config.yaml
num_hidden_layers: 15
hidden_size: 256
num_attention_heads: 8
num_key_value_heads: 8
head_dim: 64
intermediate_size: 768
vocab_size: 8192
hidden_act: "gelu"
norm: "layernorm"
norm_place: "pre"
norm_eps: 1e-06
positions: "rope"
rope_theta: 10000.0
rope_fraction: 0.25
qk_norm: true
attn_scale: 0.13
bias: "all"
tie_word_embeddings: false
parallel_block: true
init: "normal"
init_std_qkv: 0.0314
init_std_o: 0.0
init_std_up: 0.0314
init_std_down: 0.0
optimizer: "muon_variant"
learning_rate: 0.0174
lr_mult_o: 4.0
beta1: 0.95
lr_head: 0.0102
warmup_steps: 0
schedule: "wsd"
decay_fraction: 0.922
decay_shape: "linear"
final_lr_fraction: 0.1
batch_tokens: 131072
max_seq_len: 1024
doc_mask: false
train_tokens: 786400000
max_steps: 6000
dataset: "wikipedia_en"
MLP neurons of a small language model. Each row is named by its layer, matrix (down: output weights) and neuron, and shows model dimensions 128-255. Each number is 128 + 24 x the weight over its row's rms, rounded and kept within 0 to 255. Numbers have three digits each.
A block is one neuron, or neurons of one layer that tend to fire together. Before each block is what it responds to, as a language model described it from the Wikipedia text at the highest values.

Responds to: Main verbs (often past tense or their -ed/-d endings) directly after a subject naming a person or group in biographical or news prose, like left, succeeded, appeal-ed; also hold/gain from in election tables.
L5.down20:138041123106165101169136132107161138139138145151127109128106163103154116113169162134153130152173112106144123122112110143148114121110147090130144154172150121109116078139144078096123116139158175106107097112137151120121180128165097128128154141089154122172157141123128132152121137153116136137110142149099165083104069113129136152105138141084162140129136167117136132103165133099141152154112
L5.down60:106095153126188122143115134173099153117138130138127106113115168079081126094121127149111100122118118146127190174118116119159084140128129132109141126158121119107151120120125129152128123125102113140092132144103126161151121165096120082157127155139116129128120163124118157153151098147128147126124168159160124117134172190121156156118126155087160131111136132106146115115172174114111074124120
L5.down189:128126124158126117154125089119134120124139140162142149155129094134115067103099118168098117169144139098126157060102109129123178141120129118113131139105128167165131084106156086104118092121129118123161098124142085093123131124164115123101093152100112103160132135132123142094143173130147159104120134169142182141093119108184113122110167162107119121156119159110109151127141092161108125123197
L5.down198:136077151123130141124118121141152182138091173109144142086129133111140157131107150114103168103145097132104150127165065118164111137117166091143131134118103174142112142139163114141107133126143145145128133069128127130121108157150111162146133156096098139106095119143139137089124119131128129116201069115141182126128146115150119106142116139115174120124135117142124118105131096117146146128110
L5.down366:171113119105125142141125126168138152104155113134120110119145169092175114149123110165125143138166089155091095112130118122108103133072138122142134138150115102118162149143139081126111122143110094183105106121094130121156149190143146130137107126121155121155134180131109123084105144098092148057168130082134097141127255091133118127119128141144128137118134104133125123151098106100129144163164
L5.down404:122093159131149151109132169145124082139151121083164142153107120113096138114130151126120119118135098102123085145148159110164164141130127122120142149107163115108138083191156148115128120144149105133110121097103155131111079133108078118142104150143113122139121127108146152129122101101148131179153104114096127176146046129115152143148102118156111067129086095090139146134127154157127134137121
L5.down414:131109066132138122151136082100125142120116136118145163106117163149073114078165134086108152101139129143112120136125127109139141102104181112149159109145103154121151118109112170069121103140149127155158124138152103120151124169114119108167168142123148142135127183117168133150130107127113162162129090133128128116111137120165129124115123116119164135123064103066077111144141109132138130149087
L5.down693:097140125122119089114140180112101140149114132126153115107147084156136129098133102097155152093103144124119158154104143082145139124148157103094123142113133136134111151128156125175095105165108179103169081118155163137115138131139121078130161135110154124128123109133135099091104110118104130126139135120101151097110175131085126118155132129141115092115114186125126118118141157163126111126103

Responds to: Digits right after a decimal point in tables and figures, such as 22.0, 16.5, 119.787; weaker on mid-word fragments like ex-cell-ent, for-gi-ves.
L7.down48:147121096106123087110111127133105106153132121153149112144121125155098156109152122113123166127131141134153087187138103161158149109121200163084130105149082171116054177121136164117143157143097115143170149093132123079130175131105133131156131105140142133129155067134140149116121132148130118136160148132127110117117134120081166165156085114130136148115135166121110134144121136111133141094100
L7.down125:143150078104129145125167147164156113112125138131096096096117170121115174117112148103158141153125110126147131111125150096120102133130096113127122162094145091151178099104161091159123157110133096130113120120138162167144148127139136124126130139162101134123136125132132139138116135116122099109159100135169160146095067077129112148139201130120127126111114139130095138122156076105099120121150
L7.down253:141089176107125128121112100098153155116105115140134131144150166137124119116113145109071094123158140161158152126143134149104151150126137110143186142081153075121122141141143133108104120122088170130098131098143146153081143087136118109136068085115134136121127093122079107129111124104165145110131169159112114166094104163129106140163112127131155104124076103125105126151164153096128165104164
L7.down434:157110155104140089140117133202111104137161115111112133112118147119102143161132116119114178134148048157164151144125107117108138130121177137089145105110131152111113146152122124127149140148111114149104121152110128096103146173092119157148184082158118141135112073144111117158143099138160131179143099092066166141152152118069070125100096111145102110129127114121131140126119124161132117134107
L7.down522:143139126143110166098132095130127136146152130073091092118138135114122154120121113132170143142114135123125102115126119114119135176097142141098119133180112141143143115074129129123135138115121096094114157089136093132098147126130170146127081120130092120131157151177108110109087110110131167132138127122125132144080143107136144143104086146115155114112152132108141104126107111136097129143149
L7.down559:108123123138135113152111135134164121146163130156120135125093134101106174159121130137170146098147095117121108111118121103088139123107136081114092096126124078120135147155129121119130142130160121137161154117118115167136174102086117099121140137160165122108106151108115170132113095158157131110124098103153126140097192164146127173136117160086133163115152138119089102108164063112133122160146
L7.down618:145127145116137098209125130139119100125116140098107135082188102154142135127128154153146133127115140125132125102125130129132161098091123105070139136097088156177124169123082115148096141139107161086087117094103167130106176120137145096151084145123128113148135140130085136147177131147114123130140141124143094143113122127119135108105119130119133118107138149128139117136129133116102117136140
L7.down678:165170125124145151121147117133148117168130109142104112106158145125141118104123128114161142147137133139155073121113134101095135133125103171120133111073131101090149081134131097127167147135096153085125155131105156113123114124163128115111132097164103127117104104135130072127116133102116148090129118159144120129150164153154106126107111145085184155133103126129126098102147149128146121126127

Responds to: Final suffix pieces that finish a split adjective or participle, such as -ed, -ious, -ated (unattested, unconscious, confiscated), plus adjectives after "a"/"more".
L5.down137:118131122076072118135112114110139149133137113116163154091110132114127166113176144100120114108164079153169106098088113121128150142101137124137114135093148136121117177146121150131134101106140121125120147105095109121149102136167157112115128103162133100137102211122170123117110155121158153082173127137130104111115126084130113165147146091148179132107092165103134121098105146119106107169142
L5.down169:093151153144085131122102100104153112107115105120112124161158184076148144161075133128106141156144124108127107144153091141111157118094102110151142114182136111135106155104146132146137119113140114168096153122151135111145142135153152131114136096108178139159147186136090115123119136129140113114121114154138126122113255143094112137130164142153123092130098125093146143120171111146115126143181
L5.down254:134198117129151123171095113128114143146102061125114126151128153109161120183141145132124123151176123205121137111162098099124169121138131136103108141109104094120135127157116098118165161133089113100106128163115141117113129142160151136139130121104124119121085124125079136105138113114107127110160093150152112113130155156108116119119141158137176114141123100138120172133137141125111158171129
L5.down381:112129133107128137105091118127150148084158116143156150142163164088146132118128125126118127097146105116180127191172110144115123123100128100146094171177089130160086123160128122138144132114145117125155163127138119153132119124157113141141106120152161112113101146132121148132073112094164159122128155156155097130105239136129124106138137107125143111137143074110170140167123142086126118100139
L5.down517:133138117145109116162141134140152104112140091113120105127117177143118139138151122111121084102177140104108137148154099112147132146160143119129152129140160132105101110134117143104104186121120091145106161154127160125158123133149135155146098158100107114122180150128150118175137093114111126093155107113151144097091242083105128092081127153092153131139119134117145141162138153151166130103110
L5.down526:117116144135114133147122124105111137123116094082111105123120137075119093165123162100126174102098107145132106136108092104123124106116128152147137131140146083098136174146105147153154113113140143119120133139156142111053148130120104148148095178120110158120100182131123127128149126103142098150154104116107118165136218146166150084131144095114097093117153102151149145116126125111112128099172
L5.down554:084114112093116104164173121143159104156132138128118156135117118130146149082112127143115088148175140203099155140106128135139145158137139181140115130155134153145134126106151112114137116168166113099133152104125155098141112132091126079138061128077097120122155116109148123111154114120121145150131108157124117116148114119141143138118112115145133131094136092086136117098116102110113094127137
L5.down655:156150101148101092148132148086103102135150168176108097160143157091110124127150111096163103130145137138141112117076119151156132113149117090091125124181153089121107116137103141132090105134140106137067115153141101144142157131176121108102125127136191113138106123153114115108114119154144133113164139139108125105152185188130142093131171109099144171147123139142098148147135138130112128125121

Responds to: Final word pieces that complete adjectives split into several tokens, such as simultane-ous, intermitt-ent, excess-ive, remark-able, and also whole adjectives like early or unique before a noun.
L8.down330:128117157135119097162148154137140124096114070121164096112134119169135134140129098107099122130147119150101141145162130140168149131164147128090123138103141122158092136133126117138126109140120130173089162144100159151138130143132113118129134111085128121140153080135120119108155131132135130117134127143128146146080124116124143107111118169181119099085111143136089141125082162107110104148116

Responds to: A lone letter token, usually s, cut from the start or middle of a word, often in foreign names (Ja-s-trzębski, Bre-s-cia) or word-initial S/D/F.
L5.down82:145133131116120127132132116136099137119136122125083114119102141144116162126189135135111139128159119112156150171125125120129100121109130141141122162131168135092091111151149080138131140105103125133092105132168148133109118154113116120101106119115130117154114122158188140161112100155094107127121156117150146085123165124131106126118122111104104139110108094146169178124090131138148193164106
L5.down107:064157135144089091121142094133126132119120149147181164140111117110112136153141099135170132155147123098134109171173122113138105096136135136113120117098126155105128145138104118135117112141140091115138158158119150109114147127076147123146117136101103140153109134121154112147092111111126145147144092108147108142139155140128156139133154138167138141086140128127114085169132136123131133127121
L5.down199:106118154109116158138159152092118152112149134121123154115084132152113152141161120101108063128158099145165101135124170174146144151099130162126133136112158102157150125154116145132133127136167117110065061121147137115091091132143120118054130135154147071100127226175123110117157145107095134113116127143128108140093169159105146080113134136110157113095117127127155108138153152123128101082112
L5.down224:132167151169113099141172087157146141142128151138117150118147138101113173168143118114129157123132107114114105144137103092112091159115135106136094137124138116128125079150159108126135108103119152128124132148132147149136127125122163132108161116172123133154104123116130126131143163128100115123153133118130118119162155157152130132119133090123145076098122104074101084131129118102129148123144
L5.down365:149178118152094119146118134150135115148129100115155131128122095130094134108154128148125125095122101155121098100177128119159146147090152129092142122124158097106144159084130139117132115104076145116113155112091142081086152153108133146124155102093121119136140115118138122152128137143109116114153150146138147120192174152085157128147146121161142150076139117127124104147143123148093148108118
L5.down431:101102098138120115121148126104136107100140163079150148135118143135111154136113150162142109130152132097179147131093105144146165136123104155163164138086160101100108145123151110119130132129085183120138115151156122176124128089161138103091137140091088129122127111146128126139122160161098132124102122159164142113104127188155092101159120111085116145073134141085123118175135114106113137105163
L5.down535:119137146100142133104132105108135179178175153102090100120135129125120176135151165091135114097105143139141104118140123126151093163114166114125140145052125134109147146094102106102115138113111143118098111139126129109096115132132119135141134171103135122121102103101100123159110160177138150107076102135115099103143216154113124145140146087146130127065100144149137135116147146081146185121177
L5.down723:129110150095115117138151073109130135105114103143111127127136149116142102131163157170099172152163136138134117112131146142139124127151143123100140143139108123078133156124115119139108114078126152128078160141127115141083187180118119138135130079141130095142097182128119122130144132136125127161137119165138104090105116083120091132123147118149153129149183129124134120112163151149156149134119

Responds to: Word-internal pieces inside long split words (Mun-ic-ipal, mis-cell-aneous, re-stru-cturing) and digits right after a decimal point in figures (119.7, 44.0).
L8.down486:126171126116118128123153145109100176082160137103181129167124085104117134150174101109147071168130138136156136156163102125126112156097137115099161113125149125139109135139088148068211144136113118091143126135145154104111120118141142141131166135125120173152119110093071126124134161166133151137110173110137174156132110154109129141124109122133164148123123123113134100113135137130144132134118

Responds to: Word-final suffix pieces that finish a word split across several tokens, especially -ent before -ly, as in Consequ-ent-ly, Frequ-ent-ly, intermitt-ent-ly, Parliament-ary, fast-est.
L7.down4:106126097107188071140135075129116095149141123098137129142170156142151127121129124155148144147109185140116173132100132125142126179101091169136118122088140129115093123114165140136122090119134101144115145137101151143113154134111115138121172108120130137160094140164174142101139134150134144127134076139112138115140106125151120151121119127096105065135165127124115171100143130151096114160123
L7.down74:094130169127148119136117144096125104128139111127090148118113104125127109162132107123115131164157134109091174125147143104148122088121161147132160149108132169149119086108105148136145125157129156105128116126129127154116147128140166103109117138109162142103131140141172088119062118115110124136088111117134149098107199106087142075132127154125135109119131104131133083115122141111166136137117
L7.down97:120136100135167125123123130092167112138136159165106125133142093133142141143128132151093120212133118107159116113120161121124123075102109075117117109112111136142144123137121129104091116129111133159120112139134123155150104149126125120087124120084112144112123111130152124130139081140119107145111121123104092145170152142151122091152146102124116101107119096116103141129174149129157158184113
L7.down243:147136084145132088106144136101125143133148123098145093137120116101120143148140137129110119163136171151105131151145098111109167146130092129148151150126132112088113143129165144139093154117162134151119124150153170150147147171105124137143174112142140118109088199155134125101165119148108126144147111113105079159167180095074125140117116086149132137117144141176144098120123140131124110201102
L7.down615:086125124190072100157084110118119099090103126118095117123156124159143132186133125164108145115129082095175118135152156127120120140079135091153114168138127122104168166086094123152095104107109087150143098127102067119105125132127149123136165118128120147149163126175132084108089126158143171089098147147136128132113194103104114135117103169125147147124119091147116139141145099128122138125147
L7.down693:099152117137107167150157119142144081106133139165142085161113176158091097132120084151099097151105096136179130133112089112119117127145116138115125124176124106152106143116118136121091097143123146132133118112135084135128097128130144170100104155107132137128138102156155146137128143141183128133106115102091141110109169152117130154135133152142106117139140069187129138118109143111094094134148
L7.down706:098089118120125093108101125123154132122102163135160110127119117152123144178150106146113119120112112118116110140135092140124116054087144110160144076088111102132108135137124155112122135108151151116105130106155150096167071176155112146084150110119169138135147131158099139121113084122133152071104064153128095149091195150131141154117122108100153112116093105138135066101174157115118091126151
L7.down721:111191125094154131120141152113122167104077137158116144137084103114118105119097114118104136114120112135169156161111111155137121119168126149122131164093131119088102104182121103130180113110138131145108132134123161076097154109128157179135117142154132144100112090136154152172104092125109134133153140139158168126112104101114151108160113119128128112135140086087126131147154179123136125098157

Responds to: Final pieces that complete multi-piece adjectives (short-er, intermitt-ent, contigu-ous, passion-ate), plus quantifier words such as some, any, same, least after prepositions.
L8.down406:120107138127129134130117154142164080110146145133108110133134155115112095132111114143127111123140095151080103151100061122131153134131136109125169135144144130139071142102112127184118152173119103128097156160175144186118158156157136095153122117087124117136113137135146131118157126142149155116126134118142129112131186146116121123097137106148102149117135125154080134118100145111118131116149

Responds to: Short first pieces of words split into fragments, usually a lone "s" after a space, as in s|alvage, s|mitten, s|tolen; also cre|st, ri|poste.
L7.down178:132131105135099134138136122105118109132155102104095132137094113152138155134168151104130127103120075134142130121129128107104143138072096103147117093139158131140166152113151127105131099117101139135132104128108123150136195127136098111140148130164092135139165090140085119091122127160142153143130116138169161136109153154115175180112102095150138083155142116112135123151128148108164133124127
L7.down363:104179119089123142147129146082133117093125103134133116116096111148127117106156127163123102112133142093198116154072111114096128141111145124087104093121124159164123121098134100156160128127136136163124106106120166138105111117178148133116136130135093185161124166144133129136126111107128108133154148113166079123111114151123142129131122122143108159120141150113189110124132131163124068108108
L7.down391:148124124132089184104128099077082152173108093095133151131111103107120104137116161136148131110164117156183107085111081115132168121111124110135120135114103145149143140134111147109153117115116154137139102125122110098151123104178109141179104124085156125117142105120117105126088136132182105124137122133100168137136255103125149148114153129134106098104143109163132134124181130102162138142137
L7.down512:183134128105143154151153133145107128131128115072122106145137128183154159120134132138107146109093104152120138155130127116145099088104142119122141055092154120107105152155071098131189119161102115119111138165177103105131131180140117148116156124161148128156118145129143145157106112158084129149115144084144136136119110135138148098093111112127149129162111141104110122095080123144131123168120
L7.down563:130129155126110129169080120091134171138138140169142129160137137128169109135114169127137107104143132085144146130037091114062092135096153091163124162114120153143065165077164131115103139126108167109129130132188120158094101101127116137117163152113115167170110127119146106133115126098161099114111138147135138110107180101134100118137131128129103204134118102155127146122125135117111151157145
L7.down573:134117125120140125113167129159158093141138132103107143150130117151153114139197132118125102149110147120110148122122099183106159143125136143109134137138134138108161159118110099147129125121124134118162066121162139140145165124140135113117144067153097102137157097112114147110105141114116126105153142137113140154120164078130129107113121126115135098126139145149195153158097158105121124096096
L7.down654:110105132139156108117125092104127152116138096124096111137131119146134136153099137109151121081122141109180129157148126113182132128098145146125146076098079161159147129132090123148133180095087188128118112129144138124133118160179124156125099144140123118093115164133134102128117149099134112152138135154109107146110170095073162108106082180085136101136143120137127115162141153131128118129124
L7.down677:157145150096159105109112160138120115112125116103099134120140110125128095139183144119147126157123105137153100122129096112158143086123167159125168124164110143108159127145106087162087087156122136109149125130108174136154128119107111100153127168115137128098137116105159138153087149112084139132072114124129095163111104095151113138119128126115132076128167124106132133164139172142151160144095

Responds to: Final subword pieces that complete a split adjective or noun mid-word, such as gros|s(ing), intim|ate, milit|ant, satir|ical, judic|ial.
L7.down58:110158120166137139097123140119106132153121133117135111156130136163142177131153129112114110141158109131154106160107134165161111110133100109161102142131142146141173136163116106151135102117140109130142110129130078105087102149089126120094143164103160135074118099144101147096130077144152110124130152133113116157114169140140141145142125149124097128118103163144136169153130158128159091110119
L7.down124:170138133076109134140112166122096133149136068134096157102147154138094145121105124136091145139119127142126116104144128134143125096108113090076128113093114088128117118141121107162127150138113144147140103102144088128133139107124142105116158125124158133084142124095115145134152180107099126089139178128156092155149228105141154120145154118130103121155117117132118124179097122103109139090132
L7.down286:130181176130109097173169123140124134123119119119092110201140116111126169144170154163117132130124181181129105131120141106138130084142076143135120102111116165145144103100113113123112080173162209150117146086163086106093112136126133141160148133108125141111149152114133147157119126108116123141117123138120170093097192148157149122143115126084132111115123137110120115151106170122105111107160
L7.down407:145115157121097158100122150145129109125115110161104157172104100138092111150110198126145161128129095142099093139110122078132179090138148133162199134136137125159125061109124124121122134129108154088157158093114097123140132111181160099144119121117120122158104164119095174099131166128138157122138159137140094132158147177120110126144122126138115134100108134112104127141116183127144117084110
L7.down474:141134115142119149142114147110119148127164179143130110125085162136096107111182135094141121103138113085145122105131127109134176117113086134138130170138151136120141079074132129150137156119117071123125122055141115133119119098131088134145129164133130104129119165149130163097057124128134123080163161128175153127109183141161115123095131098126164142145084165163168121139138143145098135099132
L7.down536:111087120129122105104129142115131102139153149104133124146119166138119112150080131133134147141114089142080106178160100154126141154150128125154134155167143132129103116155115114146120166140141103144124131122119124118123105117123147099119077155147135157090125118100184174125126142114116159150098173107148146175126162125151154114134109085149110119137132144162135152097144123157127081158112
L7.down664:148125147158111121164100121107130145129123128135113133109137126120138121151132143135121129151134090128136186128152156102138155092165101108178145093125124133114095089149117087119140160152126115132105145103091111171131097122124173143128157105119139162077154135131144143127136087105129115098131090115113116081108204112124149109133095172119126132132116132117114153136125117152144109119094
L7.down741:140120103137165147101117129159145120150144126117173136136137116124116152121129093126146105149159139121069103133131161144111117128131165134134137137157133106151059122080168135177112138105122125150116109105111162111097123113118173110114124140102135158078102147156163112116135087137116102167116114113176101103134152125115097138188075139122111114115135094109163121158127122152114135135133

Responds to: Final pieces of split verbs, mostly after infinitival "to", like er-ect, withst-and, denou-nce, occu-py; also connectives after commas: however, rather, thus.
L7.down14:118149114110112146129100133155154151112139191126117114120177146107136103120134166114144089155150131110090094148134125138120125140103140124186123168169181143145144119097128131137120126133159131131131121108123114107167132110152118085139085145086172121091157193127116154108134100147147115079094164142171095139109180139130152117117123116124128091108128168050126098118123136163131104146097
L7.down29:119166139107088120092125163104123149133127098141102150108125119117145117140077099132117161123156081127182078163121126167146114118141095103115116123115103135146091133150126142156164148086116153165124134112145127128062074177137139114118100149141147151120161114136117133170105125086147119102168118119165075130132150136093110140130129134084119111111098102142172133137150127128092143141153
L7.down203:122131132122143141154118113143125162112102128160109136125077145090108118116102146146115134111136108161100119114131126132092141116124134116101143120113134161085163114157170062134142121111165134102101124089112107077141145147141125090154107156136087125141118108178078111118139152095123147096122153144124114098172209155115119145115117165110120129118115132129120163097137138141158106123124
L7.down435:119105156137153111125104144110145138156143130143125115117132128103132131150153133148123108108124161123084109094121157115138143121112110161096104137178113087099117123116133108140141137104116127103126097140132133130145145136101099120158158117152142126108127203109152153100164118150154165114133090156118148161150255101156125146150133128143101139091090183140110144111094126164103126132096
L7.down455:138117131153161095115135122131107123129138107138121090154144117139120105116131110161147119119124169120072148129157120144131149110089130092183118152171097117133130107107128084117105139098139121145158119109103100109118096111155109119175099147107162135131122138125103114131112189127154152123084145179138171094123067112122162114133146145159112090125082151137109093106143106145142093162098
L7.down539:114081130127096131124095135103160144106112162143145090160122101107150131153086158135141123138151138114132110140154144120163133150120123125116118137204127146143130108121116133118128113123126095113144142130125105116121149120121150108127142151111137173152103177105125104087149120147152146129092103151126126133104255113128140155112153113099133115112134129122107145106140159127137096117124
L7.down562:135154114114100151130159107179138135151153139114107153127125133102135115121112149097101114128105116109142155140132130148114103105127165122161113141172163090123129126100135133208149128154132117133150091126143171126116077138098140108117140119139121158085157177132155072065152116168135129173164092129167089139127116134077134125136117140110152124105128120136171108146172122135090171150117
L7.down685:128159138148133084122115140130151153119123139187146126096143132148113101133170146163096111150141102171154122154109100134144172131136132148157091117141103129153130090113157182150107115092116068119134128134139083124132085170188108137158101119104122132151103088119131112157142167121145119118094072131124116119102137141144092145110116106141161078125137152102132109102131101127122121122103

Responds to: Short subword pieces inside words broken into odd fragments, often violent or negative words, such as b-ri-bery, s-l-aughter, s-tr-ung, w-or-sened.
L8.down242:109124110153126145127129119108139122127118153103083142154144137127127087121130126104131162141112135066135126094140137114130118110139138149105144187126141155095099110137097149130168094131149119113120129110156146105148141118134172124145156107119111164093125153121120128163150135106157147205138120145077112163138135101087080114105145140158139105111131170194139122124110129117134154100097

Responds to: The hyphen joining two parts of a compound word or name, especially after prefixes like anti-, vice-, non-, such as anti-cancer, vice-minister, play-off.
L5.down7:164167095087149077161139159121139114130161106080084127103133142111110147164160152132103110148096122132128139151129119147141117131130145130165147176091148124169106124101150122152170133115106125140142124120112154138139150112125124138100126110121121140107124044132184131140134132135106132120144121129121121090170123129100156131121135130140150131131124101127158098133165139106091140106106
L5.down229:111168092131132142168162115128114143146162140108091111154125137128109184147124160104158112124135127132105148138173141142135129116114120148182138158146133169132113117162130138156126094119079167118123131155123142129108132128150132137096098148077137147133149046104119148131148123126097094136138167178132135127142160140101105141158106086110087130087140109111126139160138122104122105121144
L5.down242:096154100131163161074151142132128157146182134097145142135117134122119133132107153086125101122142111094126142094091115178120142112130132161127144097160176114113079161130158137136143138158091133131104129118115160140174154143138100131157098148089135151115140130150146126181129117151087151111133099117137113138117200120080155128156133083095111158121126127135115134099094144140134158120147
L5.down559:099108124154138127109120113112132129156182131141121105182102144117158141155098135125163102101102130134135199086121110071132113127128174149165144128115179156105099129120131152128125150150105149156147110094130098091117146139153114163115113135123136139103113088095172147140132169167100091114096094181114180102168133101138100139155174101121137103115126100132132123132148125119145118159093
L5.down585:140155122124123095115152125129115094104153138128141121112117117074128083147170134144139098101085104146122114124118089139123109136128132138123158143079138170130161107140116106143089121128148098155126146158169187126117084157158152111100129135063124112117120090136151147136094091116117108148142151134113128127159105135092157139165129139153149159094101116100124139107148141164139152120115
L5.down586:127153133075122129080158173100089132123133140100129110174126093130141137169158115081126118119131138132138112096138080166126084120112166144166098150109150123154091113141093156139112135143109106101201135078129165146101139101138132101110096131113087097088124162105117121145063096139110168104150128140115148151143118148125152099143146093111169108138152113108117100136132141153120124135141
L5.down659:154148124098140142146160106154164146117178160121145083141135132127133107111139152123145128147120086121116156145089155153070171175113124166181143112121151130123115138155145110136131151166154086123091137160088149146123131096100119125127108129108136102124104075149127116132137163162120173138148182145129157114165125110087111171104077071148130135101129129094105098118122156148106084117161
L5.down673:155125115155106128125112113104121111112152117115102096145148122147121158128111115114129129119086084118145149156096116109130125113143156138128123109143119137130135174146118114134127085111184123138144152141129131114113134116158127109114148096115115127128132048148111122095131144149136138117096153137146115100137225136149100145112116188155161096135138100115135147129079130109141108121124

Responds to: Fires on the main verb (often a word-piece mid-verb) right after the subject or auxiliary, such as ad-mit-s, withst-and, was born.
L8.down79:122148146131101147125151133150087106117172098133118182141154119157159125138117116109107151126131105135134141112124073123108106115163138113147087120137102099156152174105117157159123140173089111122125094142122218106113112135146156113143120104166095097128138134145115094117161119127139115129179142095168117146133111161135102112150073155141101113130145125154128126137105115088140137115131

Responds to: Last digit of multi-digit numbers, mostly vote counts and point differences in wiki tables (1,15-7, +3-9), also prices and yardages.
L5.down79:140133146123101121120137129124131163080152159132116149164092149096129098127129087125114121089158129113128124142110167124097175140152115119104134110098153106085161114156128181102166125167118103123122167095134122139137134117096127118135109099123138120143143109099138119117113104115134123092142101132148141116129059083143148144091133100091142128122069113162153130160133104084089126110172
L5.down127:124183117128154140101161124132144098117121141113116118118155117115117177124086149144151138086157109113122119106119114139083102108119161134121101136087147141123087129129106168115138138091146152105145141142126132134128159141087120113098127152143161170113120167143108113123121098132141144072125170140123141101125125134158127113132142174121104096109133158150102111164146100114127121155087
L5.down151:156104102113134062139136087136167105132128100132104130118145125139119160142112165155123146090143121123099091155147119135159130098156131124144114109087175114092124151143150147138123083112083130134120125151168098127145139154097119134146116149124169144090198184121149149143156128140133106111115139101103125121110109118148127150149124142134133121122113132128132131118159131121039160123122
L5.down360:184104089108133138104101117146093175134091124141127168137177156140106143126063117076137127104159141152131091114124055151126098153136112104107146125095131165119090138122099101106130129123121188140135154092110097127162145131131158102124133156093135149095173179185113113117127104087147111109142189131131120127122123107097136152101131160088081128110138117144140119121160136112120141104138
L5.down361:100116189125129150144142125124162114165086068108105100144132135135163152120120151158142133131144135149142147099112105118083138125142144148125143153118155167144129142088113130174111116138135134142121166119112132119113109104130082120113139138121129133101133145157137135165150113134124096112086116162106149151126242146201163165150133118075112141108128097150115128104160117141090102133149
L5.down476:102109132125128129108142143123131143168094137128138145100150140159139167178100126079135157080138113129149139124166150152095157153155072112138129139129125128189160156148143166131119115148132139126136141092115089158124149140126099130114104175125161120129161147131128105139117105145132117078121153172153119150169212140116100141103137114156111124107134141143094079125181107081115132102148
L5.down657:140127133178131109122121136138097119136128094091141146165100083102135166144144132185117124146176082127157136114140093108144114120160137112093144113096160159137151131147109136132079095117101088110073103148143145122116154136050176130122094125109140137114114164086115097122136107138131147131156159131102164135156195162166115071146100144133098127123145132131110142142141057148102155120131
L5.down671:114150144128088110118162112105142093121102147081084140141137141125128142106161137132124141129138150160134133134086135122142137094110103136134122101070117154121121122109158134137102168167048128133072160127127153150120090140087107145141111132113188151101119151132144086138118129136134085186105140103126110137141172127129113108136098136097121109117101124119087127149117124136112101104161